config = dict(
    intermediate_size=1536,
    vocab_size=2048,
    bias='all',
    init_std_up=0.0222,
    init_out_by_depth=True,
    learning_rate=0.000507,
    beta1=0.9,
    final_lr_fraction=0.0,
)
MLP neurons of a small language model. Each row is named by its layer, matrix (down: output weights) and neuron, and shows model dimensions 128-255. Each number is 128 + 24 x the weight over its row's rms, rounded and kept within 0 to 255.
A block is one neuron, or neurons of one layer that tend to fire together. After each block is what it responds to, as a language model described it from the Wikipedia text at the highest values.

L9.down531 [125 100 119 100 132 128 119 106 149 141 163 123 134 103 132 124 146 152 148 116 129 128 117 131 120 115 110 130 140 114 139  89 119 122 141 126 130 111 122 123 142 139 128 131 138 109  69 134 115 159 114  93 143 151 155 120 111 120 152 133 136  84 110 161 143 112 142  97 177 153 140 108 167 121 121 126  93 104 162 140 143 170 153 147 126 100 124 159 143 151 106 106 129 100 131 123 142 152 142 145 129  90 137 124 171 138 100 109 146 156 125 129 159 107 107 127 127 133 131 135 110 133 107 123 151 119 125  80]
L9.down736 [113 144 185 108  87 131 110 127 161 135 114 123  88  95  93 165 177 143 126 154 122  87 129 120 108 123 178 137 125 117 123 144 128 142 116 171 116 134 122 121 108 119 110 111  84 101 135 162 107  80 111 174 108 131 110 168 146 138 158 140 132 153 121 117 133 146 158 141 159 158  81 136 107  57 118 113 110 116 120 120 102 162 157 138  94 134 167  95  28 120 126 146 124 150  99 122 114 107  72 158 108 148  83 156 140 117 126 119 139 134 140 104 114 120 115 140 109 119  95 128 109 167 124  75  90  99 122 136]
Decimal points and word-starts

L11.down125 [122 119 130 139 148  85 135 142 126 149  84 155  88 128  74 140 140 151 106 106 137  89 112 174 132 118 160  86 151 143 122  94 131 123 141 157 102 108 109 132 114 136 133 153 142 112 128 113 146 124 130 113 121 165 174  97 100 147 111 145 154 143 107  86 170 126 118 145  99 114 105 158 158 107 126 134 179 142 156 101 128 163 154 161 162 140 126 133 135 140 118 140 124 122 126 168 149 150 107 132 114 130 158 135 134 174 118  85 145 131 148 183 137 124  89 135 118 115 159 154 142 159 152 133 144 123 120 175]
L11.down219 [ 98 135 107  81 101 139 128 134 115 188 146  85  97 161 141 112 117 107 106 125 146 147  86  95 135 126 132 137  98 145 123 115 156 137 154  98 101 158 121  92 164  84 136 149 171 136 104 138 124 130 110 137 118 173 101 104 148 102  85 117 146 141 101  96 116 144 133 137 109 171 104 138 122 124 120 152  99 118 126 144 155 157 104 123 154  73 125 144 117 157 123 137 102 148 145 156 129 161 147 145 135 125 127 123 137 148 135 140 153 113 146  67 128 136 127 123 147 108 132 147 143 132 177 132 109 100 145 126]
L11.down272 [125 186 142 130 131 154  94 117 118 118 139 156 129 139 181 142 112 150 121 132 136 115 148 126 111 189 141  81 149  65 101 184 131 127 126 121 143 134 156 168 103 163 139  90 158 127 147 114 141 140 116 144 157 126 112 102 137 131 143 133 136  89 121  89 160 154 110 101 152 165  90 117 137 122 104 114 149 136 123 180 145 117  50 144 134 182 145 136 116  76 131 133 118 170 165 109  88 130 125  66 130 141 127 123 108  91 129 154 154 135 108 145 135 112 132 114 145 146  91 189 166 110 179 100  90 141 150 116]
L11.down283 [120 177 172 150 101 116 136 130 111 129 182  96 119 106 103 140 141 131 125 114 106 113  97 156  87 148 109  68 130 137  94 144 163  84 167 138 138 106 136 141 128 126  78 136  79 134 116 130 145 154 133 141 147 133 117 155 172  79 161 115 100 164 128 120 143 137 179  94 112 140 127 151 125 133 141  83 119 111  94 132 123 162 109 121 141 106 140 109 161 140 111 137 144 123  95 186 128  91 142  73 141 153 151 123 180  75 125 128 134 133 106 115  96 133 103 161 114 110 137 104 115 151 149 130  69 113 130  96]
L11.down857 [116 138 148 128 144  92 126 113  83 154 135 139 143 157 134 112 136 137 165 137 118 105 147 126 123 134  86 170 156 166  83 135  91  98 140 120 132 108  82 146  98 108 162 129 113 111 121 116 131  96 135 120 149 132  95 132  83 109 156 115 148 148  98 123  97  83 133 154 138 150 153 152  85 109 121 132 179 146 133 169 150 109 164  98 127 116 146 106 150 111 108 137 131 172 152 139 120 105 132  93 156 145 113 138 136 142 142 140 158  95 166 130  93 110 145 140 144 139  76 161  84  90 117 114 107 154 107 140]
L11.down983 [126 142 134 149 144 143 115 138 120  91  80  95 162 168 100 110 140 106 127 113 129 146  89 126 154 169 104 134 114 130 106 146 162 173 119  81 113 117 105 170 141 144 117 116 165 141 158 122 148  88 125 105 156 119 101 135 141 125  78 148 145 105 177 114 162 152 103 120 157 134  97 118 122 106 109 103 121 119 102 149 180 146 114 140 133 146 112 124 116 109 142 117 133 139 130 115 150 151 151 103 128 119 123  98 140 136 163 115  94 134 125 167 115 143 130 133 106 143  96 144  79 153 106 135 147 180 109 128]
L11.down1015 [ 78 163 115 112 156 150 151  92 124 152 157 144 139 130 154 159 118 120 138 129 109 136 105 126 130 179 155 158 113 110 128 100 116 167 123 116 154 116 157 130 143 105 124 134 120 111 139 122 116 158 123 178 106 120 147 127 111 107 136 115 126 130 120 118  88 171 160 114 150 126 121 139 158 139 108 161 121 130 165 175 136  98 152 144 157  98  87 107 108 111 118 158 149 123 144 157 169 161 131 105 113 126 154 136 152 123 114 107 112  91 130 113 184 115 165 153 117 170 104 108 113  95 144 152 122 156 168 172]
L11.down1526 [102  98 128  98 161 173  94 112 133 140 154 131 112 139  82 150 113 104 109 116 160 134 152 172 153 142 112 152 110 131 127 155 118 147 144 158 121 103 124 103 155 131 141 152 143 139 125 135 102 139 132  93 116 133  96 125  95 171 139 150 146 161 156 138 143 145 119 108 141 144 120 146 132  98 131 101 139 144 116 160 146 136 168 106 141 111 115 124 152 121 101  89 142  95  99 114 121 129 173 177 135 172 142 132 131 168 129 108 103 102 163  89 130 125  71 121 108 124 113 135  86 106 118 108 135 118 121 163]
Word-start fragment after prefix

L11.down25 [112 128 164 140 139 156 123  98 124 124  91 120 131 154  99 143 116 113 133 130 142 125  95 115 149 119 159 141  95 138 137 132 139 121 113 149 146 102 133 153 170  95 137  83  83 135 119 122 136 120 117 128 133 129 117 109 122 165 171 117 174 116 146 132 168 119 108 120 130 114 116 115  90 132 116  91 135 121 160 147 162 162 140 133 142 108 155 122  95 150 109 122 165 153 117 196 125 118 137 147 127 188 148 141 127 139 169 164 136 107 117 119  78  79 142 113 129 122 109 130  84  99 151 125 161 108 158 156]
L11.down124 [168 117 100 160  91 121  85  60 104 143 105 140 104 148  55 107 129 111 117 101 143 179 128 131 102 108 155 161 130 138  69 168 143 100 156 121 191 123 131 122 129 110 145 146 117  97 142 101 118 131 125 169 107 153 153 155 143 140 114 137 121 119 116 156 131 115 133 138 119 133 147 120  96 159 101 149 128 116 154 161 132 163 106 136 115 137 155 135 188 112 162  97 111 136  96 116 144 135 125 132 140 138 117  95 161 123 118 134 132 130 162 172 166 117 149 146 138 141 113 143 148 140 161 111 112  88 149 115]
L11.down280 [133 142  85 162 132 144  93 135  94 112 130  95 144 152 107 139 106 118 130 130 132 131  90 142  88 131 119 127  92 130  97 141 150 143 154 134 164 142 105 107 146 130 128 116 125 131 142 104  95 177  96 111 143 110 110 140 145 142 144  92 104 107 164 124 127 116 116 161 163 111 112 125 109  91 113 166 109 109 156  68 138 102 143 102 141 140 143  85 127 131 122 151 119 107 135 131 143 127 129 173 140 156 136 136 118 162 160 139  94 144 141 134 123 117 157  96 123 150  65 143 105 113 106 143 151 102 145 124]
L11.down289 [121 110 149 116  78 160 141 117 124 142 126 131 179 184 150 121 140 150 128  82 130 143  94 147  80 153 113 101 120 109 155 130 151 135 113 111 111 127 121 122 138 104 145 126 143 131 149 130 112 184 150  89 105 119 111 128 118 136 152 133 117 159 143 149 110 134 131 147 126 105 124 127 131 131 121 138 150 115  43  78 135  98 118 126 108  99 100 125 159 148 137 114 110 123 123 149 144 179 143 133 100 124 127  83 190  69 125 136 149 103 103 129 155 132 129 107 120 114 141 133 154 121  75 109 115 147 120 129]
L11.down480 [108 125 145 106 140 125 151 116 112 172 122  72 124 150 130 140 104 135 142 118 139 116 113 140  87 154 128 164 122 146 141 136 127 101 168 155 151 125 149 105 118 131 166  97 121 146 144  96 107 138 142  89 160 142 120 176 104 173 144 133 139 133 110 125 105 133 124 135 118 134 152 132 120 111 126 122 119 132 125 121 101 125 148 139 167 102 123 151 164 137 111 168 127 127 111 145 121 127 107 164 156 158  89 105 124  60 135 174 178 158 156 163 132 118 112 111 113 116 133 154 114 155 157 132  96 135 142 162]
L11.down604 [143 168 157 103 109 136 176 147 125 130  99 135 144 124 130 158 129  94 123 139 119 123 141 103 126 151  88 115 121 121 115 125 149 122 127 141 145 146 105 170 137 110 134 121 120  96 145 118 128 147  89 107 107 149 158 155 129 110 120 124 111 106 112  92 159 122 144 119 137 181 128 125 163 145 141 103 128 110  96 132 115 123 117 131 115 123 137 165 127 128 105 129 139 146 112  95 128 129  90 123 109 185 104 136 129  90 124 152 143 141 193 122 129 121 131 102 129 135 160 179 144 125 159  98 132 132 130 120]
L11.down911 [187 134 112 181  95 149 155 144 142 129 122 110 160 142 123 103 163  54 137  99 103 111 138  93  78 139 120 133 162 140 158  92 127 145 151 121  93 140 140  88 141 110 103 117 125 132  92 119 145 114 150 160 168 111 151 128  98 172 126 101 128 113 140 147 143 135 128 134 146 137 147 104 164 139 148 136 140 144 142 150 165  97 153 144 107 150 139 124 130 102 130 146 125 149 147 112 120 110 169 142  88 123 124 136 113 139 128 153 130 139 139  73 101 135 163 110 126 120 124 131 108 157  95 130 110 143 113 124]
L11.down1275 [141  91 154 127 122 165 134 149 120  85  86 109 127 137 137 160 125  78 138 119 169 132 113 130  91 106 130 141 152 171 118 131 122 147 145 152 109 149 141 126 126 140 113 107  99 129 158  90 118 124 127 130 152 106 156 116 106 127 167 113 106 148 124 106 124 130 135 152 138 182 129 146 133  98 134  80 119 126 108 112 177 136 169 124  95 120 181 142 146 155 151 119 119 144 132 126 126 128 105 142 112 145 134 114 166 157 183 131 149 144 132 100 108 106 186 102 166 111 143 137 127 123 123  98  92 110 132 121]
Number-internal separators

L2.down76 [133 104 130  92 119  84 134 111 111 139 129 105 146 123 155 124 128 151 155 179 100 126 129 117 101 128 130 100 144 106  93 128 136 152 148 129 146 123 174 172 146 126 125 143 102  86 155 123 121 138 110 164  78 161  95 115 134 167 103 109 117 126 152  99 117 125 155 136  86 126 143 144 107  78 124 143 104 135  95 121 167 115 111 152 122 154 132 125 130  87 125 117 104 186  90 178 143 132 110 200  68 129 139 172 118 120 115 170 111 122 135 101  88 115 154  91 135 127  84 169 117 118  95 144 145 164 116  95]
L2.down144 [133 134 113 115 116  97 120 138 119 101 133 130 113 109 162 108 147 110 161 118 127 132 141 138 178 123 145  93 159 128 129 143 123 146 155 111 169 120 162 141 171  97 126 118 128 124 107 147 127 127 118  74 124 149  95 146 160  90  69 104 155  85 139 135 138 187 116 112 122 120 173  83 144 123 111 104 111 106 159 134 159 114  97 167 119 108 129  93 123 112 123 113 144 110 148 143 151 133 158 125 119 109 143 165 132 106 137 107 151 133 141 130 168 154  99 164 101 162 139 123 107 166 124  96 105 128 101 166]
L2.down623 [148 152 142 124 128 125 129 117 119 120 137 146 129 161  94 108 143 103 137 133 131 122 141 139 131 144 113 199 121 118 145 137 134 141 117 134 123 121  93 176 128 124 158 164 103 156 114 147 104 123  44 147 110 114 104 170 139 109  99 140 144 145 113 112 148 115 117 177 134 103 149 160 105 165 132 142 115 157 121 126 123  92 143 130  68  85 118 116 140 128 126  85 119 140 139 128  91  98 123 196 145 137 182 110 129  75 109 141  96 123 154  95  91  90 136 141 129 153 123 155  67 126 117 121 128 123 122 118]
L2.down1303 [133 136 132 144 101 192 112 129 122 164 177  93 165 154 145 146 143  81 128 111 100 129 138  91 130 136 151 118 141 108 160 140 151 154 130 135 159 153 141 165 158 134  89 142 115 126 129 131 138 117 175 119 120 116 136 137 183 106 122 103 153 101 141 170 105 121  92 124  70 158 145 129  69 137  99 102 150 106 130 169 121 138 129 146 187 123 161  91 119 120 107  93 101 158 116 132 127 144 163 130 140 114  88 126 145 124 149 150 120 116 128 127 129 107 102 107 123  85 116 119 113 142 151 125 135 152  96  94]
Second piece of split words

L9.down154 [124 122 149 152 153 124  92  81 138 107 111 121 121 139 122 133 158 142 127 155 104 118 102 171 103 107 133 131 135 170 212 165 108 148 139  99 154 113 122 111 113 123 127 130 143 139 109 109 165 128 149 142 121 143 134 115 160 131 150 102 140 141 161 105 167 149 132 136  88 124 105 118 105 121 151 167 153  84  88  87 131 152 137 132 123 125 103 113 144 141 109 120 133 132 150 139 129 123 159  85 152 164 143 144 153  90 113 127 122 135 166 118 122 146 124 143 131 130  93 133 119 105 130 119 138 108  96 141]
L9.down886 [151 101 119 124 119 111  76 116 154 126 145 152 127 161 135 170 129 148 151 121  96  72 126 164 106  77 122 131 112 122 177 148 109 119 120 129 149 111 113 139 115 147 155 101 141 108 147 136 127 126 156 119 152 128 162 137 118 127 169 109 114 131 156 127 140 146 123 137  97 139 115 126 143  85 114 136 155 172 117 126 124 171 167  66 121 158  91 109 141 133 100 123  94 126 106  98 155 104 123 101 172 108  97 136 133 120 118 104 135 142 182 106 116 137 109 149 138 140 116 152  97 138 154  90 143 116 136 166]
Mid-word subword fragments

L11.down51 [125 161  91 149 136 115  80 149 119  98 158 128  98 127 131 134 142 147 135 141 104 164 140 147 135 146 174  84 124 131 136 157 115 125 119 111 130 156 111 147  78 116 144 144 110 138 126 109 117 143 127 114 130 147 151 102  90 113  94 148 105 133 121 124 181 104 113 162 139 111 108  94 128 139 104 119 164 154 158 171 102 103 125 135 153 211 153  84 154 101  93 139 148 127 113 153 166 145 166 109 109 168 140 123  66 159 157  78 141 131 107 148 101 106 135 136 122  81 164 110 143 155 105 146 119  93  69 122]
L11.down249 [112 106 168 158 123 126 154 126 115 117 129 181 134 127 156 139 114 142 150 143  92 166 174 134 134 147 140 117 161  89 123 120  93 126 109 136 158 138  87  97  91 110 134 101 135 145 126 130  90 125 183  89 116 118 141 102 129 134 148 130 122 104 114 147 107 112 143 101  90 127 137 159 152 156 121 106 130  87 152 142 169 149 165 120 104 136 109 127 124 109 113  89  98 130 144 142 105 129 149 126 120 103 156 123 154 160 155 140 185 137 111 129 134 102 136 114 131 138 129 120 104 146 116 123 100 105 170 118]
L11.down402 [119 139 150 122 164 121  98 103 127 138 112  77 147 161 135  79 120 136  97 124 123 143 145 121 160 135 166 117 173 117 137 141 112 142 116 174 122 141 137 142  94 141 200 143 125  89 132 130 135 130  90 113 120 170 104 116 115  77 130 151 105 129 127 125  94 127 108 184 119 148 128 182 146 121 131 124 144 149 140 132 133 124 152 166 123 134 117 113  99  93 101 143 109 115 128 116 152 127 122 132 152 121 133  99 144 156  94  67 157 129 128 136  95  94 128 112 107 142 134 145 103 111 122 132 131 109 123 117]
L11.down680 [190 103 121 144 115 145 143 141  93 113 111 103 140 164 103 116 164 102 101 121 104 133 148 111 108 148 109 119 150 116  50 137 111 160 156 120 132 145 108 139 110 139 127 144 156 109 105 160 136 111  99 109 108 159 163 125 139  88  91 162 117 127 112 150 101 122 117 105 112 121 125 170 155 148 130 126 159 170 127 125 107 160 118 102 128 134 109 146 121 112 152 130  87 159 123 122 108  84 155 115 124 126 107 128 129 107 131 118 125 140 191 149 132 129 132 151 178  97 165 120 106 150 121 100 117 155 126 126]
L11.down909 [131 113  92 138 111 127 122 112 104 150 117 116 111 150 155 124 114 121 105 105 134 131 128 129 149 143 122  84 103 156 112 159 104 126 154 121 141 135  93 159 111  96 132 138 136  96 107 138 126 124 143 120 151 142 135 136 137 164 112 126 142 123 103 117 125 152 131 140  89 145 121 146 108 122 126 134 130 135 135 121 158 125 130 112 172 143 141 131 162 144 133 105   0 164  80 150 113 135 133 154 134 115 114 117 144  73 100 105 173  86 152 104 140  99 168 123 145  84 117 135 124 109 133 112  92 136 117 128]
L11.down1207 [133 126 131 104 135 125 142 105 157 145 178 151 139 131 140 110 161 131  95  96 146 165 129  92 131 147 158  95 133 157 125 114  91 152 154 123 142 133 116 163 104  96 134 145 143 139  96  82 109 147 151 112 149 118 106 101 139 107 109 167 127 102 102 131 156 108  72 117 164 162 191 121 118 129 164 152 135 137 123 113 137 126 180 118 165  92 150 125 172 112 122 108  96 144 102 144 119 158 107 120 136 113 154 108 105 106 113 154 156 157 135 125 117 112 101  67 109 109  96 113 133 122 111 125 148 154 138 102]
L11.down1363 [104 128 113 118  79 122 136  76 145  65 143 193 159 154  95 188 174 139 165  79 140 132 153 178 116 124 148 147 105 122 156 142 132 104 147 147 140 141 132 143 113 144 157  95 121  90 125 118 119 143 119 116 138 130 135 146 123 129 124 151 164 137 112 141 169  89 134  98 123  82 133 151 154 106 122 108 157 128 142 131 118 146 118 128  92 171 168 119 131 111 130 101 156 185 146 145  60 127 118 101 135 164 134 135 124 132 113 139 118 132 111 135 125 115 133 118 137 142  83 118 116 123 118 113  99  91 147  94]
L11.down1457 [133 123 102 190 144 152  79 117 117 117 127  88 157 156 117 110 106 133  97 112 106 144 135 165 119 103  97 134 127 159 127 137 145  89 141 113 140 100 158 133 116 136 123 147 135 123 101 104 126 119 146 139 119 144 130 124 126 132 110 122 146 107 135  82 169 127 103 131  98 143 116 120 160 126 127 156 147 127  84 158 101 127 100 108 157 127 147 158  88 152  93 158 114 139 139  93 153 126 136  73 147 117 121 143 139 131 116 113 132 106 177 136 133  55 103 172 152 131 166 120  91 112 128 149 144 104 138 118]
Space before noun phrase

L2.down63 [110 115 122 124 139 140 114 126  87 122 136 124 122 128 148 149 126 120 116 120 122 136 108 101 144 129 148 144 103 138 133 121 121 117 167 127 127 131 111 123 120 143 158 139 130 153 145 112 136  84 116 115 109 152 139 122 160 109 132 112 136 152 124 165 123  87 109 142 111 143 115 116 147 108 101 119 115 139 168 141 111 131 147 130 129  97 150 119 171 146 120 132   0 134 110 138 126 111 124 102 113 143 101 142 113 120 118 128 123 120 170 130 138 131 154 118 113 122 121 120 148 103 125 108 159 125 131 120]
L2.down593 [168  74 128 127 127  95 119 186  92 149 129 118 115 149 127 143 126 145 135 119 136  82 142 132 135  85  75 146 111 157 121 150 103 127 145 114 134 140 121 127 127 117 133 159 150 108  75 109 136 122 118 117 174 150 159 159 127 128 123 150 125 131 128 106 153 115 133  89 172 131  90 159 150 130 129 111 133 131 140 156 153 123  88 126 115 116 143  95 138 103 104 107 156 140 101 139 126  99 145 107 107 138 159 168 100  77 101 132 120 119 179  93 107 125 133 143 101 108 139 126 133 135 145 142  85 102 103 128]
L2.down891 [112 158 130 145  88 116 121 137 131 123 131 167 125 159 177 115 142 119 135 121 126 126 139 130 128 140 176 121 126 138 150 121 125 102 128 111 154 137 120 125 155 141 106 136 113 134 145 115 156 132  86 145 146 156 110 108  95 121  86 149 140 117 118 113 162 156 118 119 150 171  97 117 126 126 154 146  89 118 120 131 153 112 145 114 122 110 124  57 122 133 107 118 133 142  95 103 144 124 174 123  96 124 100 138  91  84 100 157 145 105 162 142 113 112 139  86 121 123 177  92 134 145 148 116 127 143  94 155]
L2.down1301 [132 136 106  99 163 117 137 135  79 153 117 135 119 109 148 138 122 123 153 120 140 121 130 147 107 124 164 118 135 124 147 161 128 101 138 150 104 132 123 131 116 132 102 117 124 107 162 157 127  76 126 124 136 171 123 130 156 125 128  90 140 128 113 166 188 140  97 147 123 140 136 127 140 118 172 144 150 118 152 150 132 156 133 122 139 142 150 122 126 153 105 120   8 138 112 144 108 129 123 106 157 164 130  94 108 109  95 152 142 130 188 159  94 103 133 117  91 117 136 110 170 115 113 108 149 101 130  73]
Compound-word junction

L9.down945 [126 113 122 118 159 152 133 110 134 139 138 140 110 134 150 136 115 137 103 136 136 134 135 127 114 133 134 128 126 139 131 123 118 138 162 123 113 111 118 131 124 140 164 137 129 134 130 104 106 104 128 134 152 116 123 119 188 117 145 109 126 118 139 154 128 116 136 150 125 142 120 102 110  86 104 132 151 122 137 108 145 123 133 144 143 132 135 122 161 150 136 149   0 127 108 142 125 116 121 113 137 123 109 110 112  95  94 125 132 117 170 125 133 132 148 137 130 128 117 126 135 145 117 123 144 140 162 107]
L9.down1384 [141 164 130 142 115 178 114 143 130  66  99 153 132 124  96 116 130 142 120 112 120 127 138 133 146 132 150 136 127 120 151 112 146 133 115 160 142 109 106 147 144  88 121 133 109 145 124  93 137 116 145 124 180 103 119 118 105 151 141 126 164  84  65 136  92 158 122 154  92 120 120  73 130 153 109 161 103 106 134 125 131 143 110 125 123 112 126 104 197 106 118  70 132 100 135  57 111  98 129 110 116  75 141 131 115 145 127 159 120  66 119 156 111 133 151  95 108 114 115 118  94 114 138 169 134 131 142 159]
Space before noun

L2.down83 [125  92 105 115 101 106 106 109 117 132 100 100 102 141 165 129  48 143 157 117 156 110  88  86 145 130  88 120  95 127  90 150 105  98  99 132 138  95 139 125 159 136 156 149 101 116 109 161 115 111  78  97 133 137 131 148 122 107 133 116 136 149 125 157 142 106 143 178 100 145 146 114 100 138 142 129 127 115 125 150 147 118 148  83 142 140 118 131 104 127 120  90 107 147  76 154 164 121 100 147 171 156 104 129 167 153 105 118  73  67 171 117 126 125 177 114 156  95 158  95 136 121 153 114  98 122 151 139]
L2.down761 [129  91 105 181 129 113 111 103 112 116 101 148 157 150 132 114 106  83 123 164 133 143 119  98  95 100 100  96  97 126 122 121 130 151 123 129 100 140 158 141 172  79 117 114 114 109 113  96 124 110 112 134 138 150 138 140 120 148 144 135 124 116 136 137 146 123 145 115 129 147 169 111 111 146 164 111 122 138 171 164 105  89 118 144 144  97 118 114 147 166  90 156 132  93  87 111 157 155 146 131 124 116 143 112 122 158 129 168 122 107 154 104 135 125 160 130 181 137 108 140 113 123 106 132 134 115 165 146]
L2.down769 [171 179 134 113 149 150 138 133 181 137 114  92 131 157  90 101 126 154 150 126 120 163 116 108  83 131 100 120  90 172 137 105 138 112 127 150  92 112 111 136 143 125 118 163 148 109 119 144 126 148 152 130 154 120 106 175 157 145 182 132  96 116 120 149  70 134 153 135 158 116 135 130 124  91 117 163 140  97 102 153 126 137 120 124 119 102 148 155 144 157 113 129 135 114 158 136 126 152 128 140 143 114 113  94 110 145 155 153 130 123  65  84  99 113  97 143 151 107 110  90 142  87 151 116 127 110 140 140]
L2.down1056 [115 133 108  91 107  95 115 109 132 115 130 136 133 153 158 111 102  55 124 158 108 120 146 129 107 101 105 114 104  94 123 161 137 141 141 145  97 122 160 102 125 128 135  95 115 117 106 146 113 120 105 122 137 153 133 136  81  98 127 176 151 137 124 131 150 163 158 109 109 145 156 104 126 145 156 140 110  96 149 139 186  92  90 103 149 139 123 111  83  94  65 101 139 185 110 130 135 128 151  89  99 147 146 120 157 100 128 107 141 134 176 119 172 110  71 155 114 102 153 113 118 106 151 137 129 117 117 122]
Mid-word fragment pieces